Part of a small language model's weights.
Size: 12 layers, width 160, 5 heads of 32 (1 for keys and values), MLP 320 SwiGLU, 12.8M parameters.
Architecture: RMSNorm before each block, rotary positions, no biases in attention or MLP, untied embeddings, normalized queries and keys.
Training: a variant of Adam for these matrices, 7387 steps.
MLP neurons of a small language model. Each row is named by its layer, matrix (gate and up: input weights) and neuron, and shows model dimensions 48-111. Each number is 200 + 40 x the weight over its row's rms, rounded and kept within 0 to 999. A neuron's up and down rows have the sign that makes its largest values positive.
A block is one neuron, or neurons of one layer that tend to fire together. Before each block is what it responds to, as a language model described it from the Wikipedia text at the highest values.

Description: Before a person's name. Fires where a personal name comes next or is half-spelled: "by" in credits (Music by:, directed by, hosted by) and early pieces of foreign names (Kn-ubley, Sí-lvia, Kei-th).
L4.gate178,243,248,230,193,230,161,189,264,235,159,151,193,246,149,312,174,171,261,199,233,291,178,152,167,202,205,214,154,258,190,220,228,171,228,174,181,190,163,238,142,185,166,176,243,211,272,145,178,209,157,253,203,166,182,219,135,99,186,138,155,197,160,173,182
L4.up178,214,229,220,227,246,192,173,165,236,197,238,215,214,145,191,165,215,271,198,239,223,250,225,186,248,206,208,209,206,214,187,189,225,193,216,231,229,196,176,170,216,170,194,260,342,200,239,183,175,208,177,206,121,185,177,199,172,149,165,150,170,198,174,203

Description: Possessive apostrophe. Fires on the apostrophe of a possessive, above all after "women" or "men" (women's suffrage, men's singles), also after names and "club".
L4.gate113,207,235,288,204,248,130,201,185,248,142,243,208,239,132,189,200,191,190,215,185,208,248,197,216,145,190,208,276,194,175,208,182,196,275,213,249,213,201,206,256,144,169,229,184,192,220,236,162,165,195,153,167,144,204,234,245,162,158,193,241,192,208,138,179
L4.up113,225,175,127,172,212,229,243,246,220,185,136,208,229,184,198,196,168,205,237,245,144,242,220,151,291,217,174,180,171,246,225,218,212,169,209,178,264,194,175,156,224,161,157,184,205,226,292,171,148,167,248,189,200,169,232,155,230,246,153,210,208,173,234,199

Description: CJK glosses after romanizations. First byte of a Chinese, Japanese or Korean character right after "(" following a romanized name, e.g. Suzuki (鈴木, Tiele(勒; weaker on table-cell, heading "=", and list-number starts.
L2.gate16,265,194,191,188,223,221,187,220,208,186,248,182,170,174,153,202,169,165,186,222,236,216,184,190,130,213,205,221,176,138,168,139,242,226,187,208,263,161,153,241,125,248,249,252,242,196,141,149,166,110,268,212,177,175,230,136,160,195,179,235,140,216,141,203
L2.up16,163,219,128,228,210,184,224,160,149,147,171,190,219,180,183,106,186,229,192,223,159,212,242,211,289,189,154,225,180,286,231,221,145,177,134,208,228,177,165,228,189,227,214,256,228,236,260,197,197,208,301,197,102,180,178,204,204,217,226,175,187,228,161,209
L2.gate17,279,187,170,170,275,164,183,180,233,160,251,248,153,182,204,197,229,191,149,206,220,174,164,226,160,184,228,241,193,194,159,217,196,171,231,225,205,220,223,219,145,197,275,220,217,192,182,126,112,193,230,190,141,197,209,197,218,189,215,171,232,175,92,194
L2.up17,237,205,75,202,189,134,215,109,210,196,126,176,187,185,235,195,205,192,143,324,163,206,165,149,186,257,206,232,193,184,224,134,233,230,153,162,164,221,272,164,138,189,188,259,189,161,163,140,205,288,261,227,149,224,205,183,208,271,172,166,209,190,207,156
L2.gate32,201,289,234,203,218,245,205,140,191,180,212,184,297,127,158,178,200,189,217,193,223,158,194,259,244,233,171,236,154,186,205,121,238,150,216,220,225,127,243,184,257,194,223,149,244,221,210,147,185,187,277,133,276,212,230,181,141,141,146,130,172,183,147,201
L2.up32,231,216,224,148,204,120,190,207,227,222,208,172,231,210,211,134,168,191,190,208,271,168,185,174,227,179,204,217,141,257,287,264,167,152,192,270,162,256,219,279,225,160,200,184,201,224,187,246,214,173,192,201,136,206,136,217,180,121,185,225,206,180,212,274
L2.gate101,212,145,220,169,226,127,194,187,199,174,148,112,234,208,145,178,191,253,94,276,257,235,204,249,148,229,220,270,185,176,234,176,242,216,166,155,241,220,213,221,159,215,230,223,183,216,151,230,229,144,192,205,174,188,159,188,156,187,200,160,194,117,114,219
L2.up101,181,215,210,165,160,172,236,221,196,105,247,204,159,198,163,195,181,182,166,174,219,254,208,208,216,235,250,232,251,222,230,162,256,246,178,196,187,181,173,144,139,207,205,217,223,211,142,159,208,188,265,238,158,191,137,172,171,186,279,156,120,240,215,198
L2.gate106,194,205,299,159,202,186,178,229,160,270,171,138,180,165,135,221,152,183,178,218,268,158,131,235,159,189,171,269,195,97,204,153,213,156,138,191,226,230,211,218,104,110,269,251,198,195,193,146,208,206,244,132,227,245,165,223,200,179,133,224,252,204,186,233
L2.up106,147,281,214,213,179,154,194,211,261,266,154,223,156,228,263,176,183,220,173,241,194,153,147,178,186,179,217,129,133,160,255,206,263,254,217,174,211,166,297,165,229,218,189,185,165,196,212,169,206,213,193,217,253,187,179,179,196,152,111,165,236,167,189,155
L2.gate111,145,200,239,188,232,249,220,256,180,164,175,169,209,205,171,143,178,163,126,216,214,199,189,208,205,199,184,226,127,184,210,178,190,152,152,219,193,94,276,156,198,234,230,194,217,208,151,195,200,151,235,210,288,104,167,166,154,235,290,187,222,161,172,161
L2.up111,344,49,154,212,189,248,204,179,212,129,188,239,214,193,179,258,231,150,189,209,258,219,234,162,245,260,141,170,150,172,199,208,245,252,265,202,223,220,222,191,234,173,223,188,208,174,178,179,177,183,218,211,135,190,193,175,187,268,233,195,173,202,179,188
L2.gate120,208,194,160,171,249,147,188,229,234,229,162,204,207,185,241,235,185,222,252,266,215,274,167,212,209,242,244,264,244,151,179,190,226,193,167,116,132,210,240,185,136,215,222,247,135,235,181,212,184,220,248,170,152,234,187,252,185,158,146,196,163,217,160,185
L2.up120,238,176,127,119,212,144,173,214,246,212,195,262,203,202,224,236,169,151,184,268,211,215,124,167,156,138,263,225,261,161,177,199,159,129,194,177,153,216,183,252,125,205,180,223,200,216,197,184,190,207,225,197,212,209,185,237,204,148,219,178,184,113,257,179
L2.gate129,201,196,188,177,224,185,173,219,176,103,230,207,205,225,232,211,160,193,176,253,225,236,195,203,144,225,252,225,211,153,210,205,236,204,174,246,250,159,159,122,243,185,236,207,202,186,222,158,198,193,244,270,122,182,194,196,140,186,180,183,158,234,187,155
L2.up129,220,263,255,155,222,176,234,200,121,170,250,240,187,187,215,214,145,204,199,298,169,289,189,237,143,280,208,214,200,119,130,268,178,202,145,225,276,204,177,162,235,212,228,217,196,136,201,281,167,178,186,179,169,238,165,162,160,147,182,193,230,230,166,176
L2.gate139,219,206,215,162,208,243,224,264,234,197,206,182,184,149,204,229,242,202,198,222,178,243,97,211,248,196,206,205,207,249,215,218,195,118,192,201,202,171,224,216,150,173,243,225,177,235,229,161,214,205,290,172,219,186,151,206,157,249,190,143,180,167,224,213
L2.up139,174,226,212,230,197,186,199,243,210,193,220,219,144,205,189,129,218,183,183,237,266,169,166,197,224,181,162,199,299,221,226,133,228,196,129,139,192,274,237,157,152,142,242,274,220,238,175,241,208,201,249,191,170,224,222,191,187,218,264,161,163,235,177,287
L2.gate233,254,169,187,114,259,184,223,240,256,216,192,173,177,162,195,225,209,164,172,258,151,207,91,185,142,208,288,166,216,197,189,196,222,204,145,195,218,222,189,282,115,144,273,180,224,206,169,164,179,191,246,208,207,204,209,196,212,191,177,179,209,190,197,240
L2.up233,133,147,161,221,193,189,207,252,194,242,229,255,172,197,158,160,168,202,79,208,213,162,164,197,227,199,237,186,171,245,210,177,183,231,254,230,243,225,214,214,196,184,202,281,192,175,224,231,210,218,236,177,279,176,210,153,195,189,239,216,122,208,161,239
L2.gate234,303,140,144,188,261,200,208,227,212,173,188,217,274,198,131,190,243,182,233,281,233,229,171,228,205,204,251,249,212,217,202,137,179,200,193,255,182,107,185,236,169,251,222,231,250,221,189,221,192,194,196,221,145,201,166,235,197,183,185,149,235,194,154,250
L2.up234,254,135,221,183,216,142,204,156,166,253,169,135,192,206,212,155,201,207,144,228,204,166,145,220,186,164,219,304,172,214,156,218,222,167,210,131,186,94,171,266,177,243,166,297,167,155,193,267,248,163,204,258,154,223,112,272,183,172,198,163,213,239,200,169
L2.gate237,189,227,199,155,249,241,199,154,227,179,255,242,213,162,218,170,233,173,187,195,300,251,258,212,157,176,146,247,262,192,236,194,313,204,187,197,204,173,196,172,183,186,200,182,217,208,190,231,173,225,217,225,179,190,204,206,171,167,250,170,140,190,104,279
L2.up237,207,219,229,194,205,256,199,180,183,161,226,245,237,149,131,231,219,143,158,236,162,172,173,230,231,244,171,225,129,157,223,235,204,251,226,222,151,204,195,156,208,141,132,176,173,134,222,118,156,252,222,190,247,229,229,107,256,162,212,243,172,170,148,233
L2.gate247,231,107,159,159,226,179,176,188,193,172,245,202,194,208,119,161,309,235,142,217,195,278,168,231,216,204,216,269,188,169,179,161,218,147,249,219,214,127,200,198,187,170,242,207,211,221,252,253,170,181,182,255,250,255,204,195,181,146,169,119,219,214,139,203
L2.up247,297,172,240,220,170,158,189,234,131,152,230,269,178,107,170,206,172,136,129,242,192,173,205,201,268,216,165,250,194,121,217,188,168,120,210,179,286,193,148,200,208,211,188,242,118,122,126,207,193,157,156,245,163,205,230,145,191,165,217,175,226,233,203,218
L2.gate279,210,204,232,163,230,238,149,244,189,207,203,195,226,167,192,148,211,181,188,217,216,247,156,158,224,229,252,141,187,241,232,170,232,210,241,160,184,200,231,213,189,141,207,246,194,292,180,122,234,194,279,197,191,129,212,176,144,106,162,185,198,136,213,255
L2.up279,190,262,209,159,183,206,194,238,201,192,200,136,252,138,208,194,179,212,128,158,199,242,195,189,204,213,198,175,148,250,188,184,192,165,280,176,212,229,257,160,204,110,219,163,123,281,210,190,222,210,233,235,276,159,152,193,176,189,225,115,224,215,175,198
L2.gate295,249,233,206,151,212,184,177,228,211,237,252,237,190,168,225,184,118,181,146,247,168,213,144,241,126,183,246,214,216,190,137,187,204,241,136,203,216,203,180,217,91,234,247,198,179,187,174,201,232,227,204,160,162,295,179,219,164,157,175,189,150,121,211,207
L2.up295,151,124,140,200,183,169,160,200,155,131,159,241,139,199,207,252,229,219,234,241,256,232,247,224,206,185,202,212,211,154,141,226,270,215,222,164,200,182,250,170,157,251,228,194,159,185,134,198,191,202,215,249,161,184,153,191,200,188,128,189,134,204,231,213
L2.gate319,228,165,155,218,170,148,142,205,167,164,183,275,199,170,208,216,200,161,129,242,276,156,266,228,213,208,149,188,139,136,209,167,194,153,204,216,195,154,246,165,209,161,207,207,188,155,214,156,128,235,208,172,250,185,202,168,229,168,186,170,100,194,190,211
L2.up319,177,168,146,156,196,156,189,200,178,155,193,284,245,234,195,260,217,203,131,156,163,198,149,126,184,221,250,163,143,120,169,150,200,258,179,136,287,219,228,210,209,172,174,169,171,180,171,156,233,217,249,183,171,173,185,159,249,182,227,224,215,187,189,174

Description: Contraction and possessive apostrophes. Apostrophes inside contractions and possessives, mostly in quotes and song titles (There's, don't, it's, Women's), plus occasional commas after However and hyphens.
L2.gate21,246,158,215,206,254,208,192,283,195,235,157,209,181,204,190,196,159,203,205,216,113,283,214,204,168,261,180,193,158,197,183,232,239,275,145,261,220,185,213,154,67,188,225,146,217,193,176,140,188,236,283,191,269,185,207,183,214,256,206,165,206,218,168,217
L2.up21,196,178,221,210,199,152,181,217,200,190,269,227,170,182,126,202,133,178,208,177,194,212,199,213,170,219,173,178,216,202,179,219,179,165,210,190,302,236,199,161,231,234,207,179,184,237,140,217,207,234,201,177,308,243,185,243,196,165,248,223,195,204,199,201
L2.gate41,132,151,209,214,213,271,153,253,205,205,248,126,169,141,220,170,162,176,176,215,95,196,130,191,130,244,248,197,193,222,190,151,187,176,173,160,204,273,158,191,136,177,176,182,204,247,101,175,132,198,212,205,200,226,247,226,175,210,113,222,142,234,210,174
L2.up41,130,194,240,201,186,194,187,324,154,231,189,202,181,209,226,214,122,261,179,136,170,214,195,172,269,214,176,221,200,199,177,224,186,231,197,201,206,175,200,211,193,124,237,186,190,254,229,244,160,257,208,194,165,200,207,220,185,224,155,234,198,232,212,168
L2.gate82,196,246,247,251,274,180,190,216,179,227,123,260,258,148,157,235,81,222,247,231,213,252,206,194,166,139,154,207,210,218,224,228,205,224,218,222,211,136,244,176,216,204,136,211,244,188,300,206,205,217,248,200,244,117,232,244,194,244,160,154,234,186,163,213
L2.up82,207,236,133,168,190,162,219,172,167,165,239,177,200,118,219,231,165,168,208,170,165,236,203,254,284,165,169,257,206,222,207,300,213,196,185,194,125,142,233,190,115,211,193,238,166,216,149,251,164,254,200,307,207,208,193,235,213,155,149,196,175,228,170,247
L2.gate94,212,180,176,224,247,163,192,256,236,141,150,203,295,222,161,162,231,243,149,156,226,291,107,174,241,156,255,284,155,210,207,192,248,288,203,246,192,209,215,193,158,199,207,148,233,239,271,83,180,190,211,192,199,187,197,212,182,192,225,201,223,209,170,211
L2.up94,171,108,298,234,203,225,157,155,186,264,145,230,227,324,178,235,209,185,176,211,209,189,216,188,246,182,202,145,125,130,192,207,213,287,180,271,228,181,187,201,180,183,236,172,182,193,261,184,204,208,230,264,134,245,244,191,205,300,224,209,303,150,216,254
L2.gate104,220,222,210,159,241,221,230,240,235,131,212,220,246,148,138,146,216,236,196,201,229,265,110,191,231,175,279,148,193,165,182,127,225,217,175,222,199,214,163,239,214,206,179,221,210,286,298,205,186,158,166,157,175,102,222,192,188,231,182,121,183,264,158,222
L2.up104,244,184,294,267,126,155,182,227,191,245,217,214,156,122,176,283,215,144,179,250,271,222,219,221,184,202,141,164,116,181,163,173,228,218,200,231,181,164,230,237,165,240,180,229,135,203,216,142,218,267,173,114,246,215,227,135,188,222,206,211,160,199,219,218
L2.gate159,180,181,179,173,254,99,179,188,211,241,229,225,231,233,166,93,170,169,193,199,172,186,216,185,200,219,235,183,146,183,231,177,256,190,208,169,218,258,211,180,251,244,301,225,216,292,229,178,193,140,156,310,251,182,226,217,243,210,263,204,261,128,146,264
L2.up159,232,229,267,179,181,165,213,246,216,256,170,205,90,189,197,253,146,189,204,197,170,191,201,165,139,198,231,246,250,185,221,261,265,237,189,169,213,195,204,340,122,132,202,177,198,244,212,224,255,177,169,236,209,177,202,135,187,162,176,245,238,305,223,183
L2.gate170,154,227,211,162,281,164,193,196,231,195,226,202,229,210,177,197,153,185,170,239,164,289,221,165,178,181,203,248,190,191,129,180,211,145,163,199,206,136,172,185,278,246,179,250,222,221,193,169,251,245,289,146,154,210,174,168,186,96,153,203,161,220,157,212
L2.up170,222,237,281,200,237,170,197,176,201,229,173,211,182,141,82,236,210,168,197,178,219,215,199,241,245,241,181,228,187,169,138,277,163,186,159,163,198,298,147,248,145,143,207,194,198,219,204,198,141,187,219,178,168,204,293,189,193,177,183,170,214,179,91,199
L2.gate195,227,213,212,161,244,208,154,193,199,176,175,248,202,255,142,93,134,235,196,194,178,133,221,212,232,197,225,161,203,142,143,231,146,230,168,248,169,248,282,198,255,216,201,235,203,213,207,211,139,205,167,197,230,172,235,208,130,207,211,188,194,230,142,183
L2.up195,250,122,206,148,200,151,173,188,189,200,230,213,162,225,151,217,179,184,181,291,160,107,171,245,215,291,223,274,174,268,161,177,153,204,222,211,218,290,241,189,119,180,182,307,192,210,169,231,192,221,184,214,220,199,151,242,142,147,296,159,206,183,216,191
L2.gate199,142,208,252,199,247,110,193,291,187,182,185,204,239,179,269,124,79,239,177,234,184,213,187,232,243,135,253,271,191,232,179,250,174,234,135,266,159,241,266,170,135,148,233,173,246,237,233,201,131,227,179,171,222,193,199,238,183,244,218,201,142,224,156,181
L2.up199,182,229,188,280,201,206,189,235,160,246,172,166,137,234,187,136,159,207,155,186,157,172,198,218,266,199,244,217,178,154,196,268,220,241,139,142,134,249,218,234,160,179,214,259,175,164,245,236,187,295,153,244,180,177,223,238,184,248,250,233,262,175,138,121
L2.gate229,143,218,202,161,203,154,150,234,186,244,232,165,194,155,174,178,202,249,179,202,224,192,166,243,184,199,241,277,230,169,179,174,185,269,160,154,306,241,255,161,175,223,201,165,225,243,168,183,219,236,200,192,192,256,197,210,201,142,183,276,276,178,184,179
L2.up229,216,178,196,204,240,141,251,227,241,262,223,80,217,172,178,184,168,148,204,169,248,253,175,220,202,256,205,174,220,193,200,253,190,248,161,196,253,186,178,203,204,210,147,198,225,253,181,238,229,218,248,162,228,266,197,213,200,248,181,169,247,263,150,208
L2.gate246,180,169,214,207,262,127,172,310,220,204,146,161,200,200,244,101,177,197,256,187,161,256,155,210,174,224,235,215,251,212,247,199,250,299,153,171,224,191,192,269,219,199,149,126,239,228,216,210,208,167,212,265,275,212,242,181,184,177,196,206,226,189,136,253
L2.up246,206,262,195,124,248,228,201,243,217,253,225,258,196,194,200,183,195,169,256,149,264,228,184,180,148,217,187,134,209,250,117,180,243,241,160,140,233,241,234,248,185,285,185,160,219,165,130,195,197,201,208,157,141,221,223,214,194,245,186,103,237,234,127,256
L2.gate249,245,202,182,174,260,174,184,259,205,133,142,293,193,229,216,214,124,191,198,226,191,216,189,203,231,185,224,107,160,186,157,212,231,141,96,146,211,260,203,212,168,220,184,175,173,169,175,201,208,257,157,215,226,242,179,211,154,188,230,259,200,130,197,286
L2.up249,243,141,207,243,201,130,154,248,173,222,203,118,186,192,134,178,179,187,199,91,219,187,205,191,216,126,194,125,226,260,156,204,175,190,282,196,217,264,164,213,258,222,182,210,196,167,194,273,220,224,191,191,212,141,238,233,189,180,211,276,296,152,225,227
L2.gate250,175,199,221,153,244,195,179,255,244,206,238,231,279,222,166,171,139,227,183,214,163,235,164,197,176,280,226,244,116,209,168,199,277,272,170,209,163,198,227,239,227,308,191,217,213,289,240,156,187,151,207,207,187,164,236,168,162,178,218,238,195,182,190,290
L2.up250,169,176,214,173,179,146,217,223,227,223,226,107,197,194,183,274,143,226,155,212,203,211,185,240,183,185,173,221,189,251,214,200,160,167,224,236,140,255,226,279,177,203,184,160,197,250,156,236,124,231,207,182,212,240,151,284,206,202,244,189,273,177,158,265
L2.gate269,207,187,280,211,254,144,209,284,239,191,234,238,152,225,197,153,84,217,169,194,178,161,143,228,163,175,155,247,225,163,181,210,177,262,191,204,179,220,156,320,195,228,312,230,154,257,247,180,220,239,217,177,180,170,252,244,227,200,240,262,166,221,189,183
L2.up269,199,221,187,173,180,197,202,226,167,191,165,238,267,185,232,183,185,206,178,182,178,268,167,213,223,173,194,215,211,217,197,188,201,198,127,194,199,217,184,143,243,243,176,156,150,227,236,171,258,194,196,180,192,192,162,169,235,173,140,219,226,223,186,252
L2.gate275,203,215,145,220,234,205,168,232,236,207,225,200,234,210,210,236,190,244,197,174,274,237,187,207,206,135,246,166,206,203,181,209,166,167,198,204,245,274,169,214,247,175,247,81,231,256,205,124,166,278,189,191,161,116,155,280,242,192,216,186,208,181,191,127
L2.up275,259,224,163,205,224,227,216,172,211,202,172,287,249,97,135,157,206,237,209,179,236,209,227,241,174,170,263,246,177,300,215,232,140,131,178,262,208,257,249,180,245,219,265,182,171,244,165,184,226,242,218,192,169,188,172,280,211,177,190,148,172,252,242,209
L2.gate297,243,151,255,200,197,198,199,201,265,216,134,218,211,204,183,260,149,216,201,161,203,238,205,236,160,238,186,269,168,224,201,183,237,220,220,262,131,166,189,211,163,256,250,244,191,230,190,133,250,211,244,172,119,173,191,190,177,159,230,227,219,200,203,291
L2.up297,212,202,213,207,215,101,233,188,229,178,264,191,196,217,149,179,185,206,213,259,168,187,222,206,217,206,249,160,256,159,210,181,176,212,196,265,162,301,226,244,200,216,170,226,227,155,228,338,181,182,176,267,240,253,270,222,158,252,261,258,220,171,214,242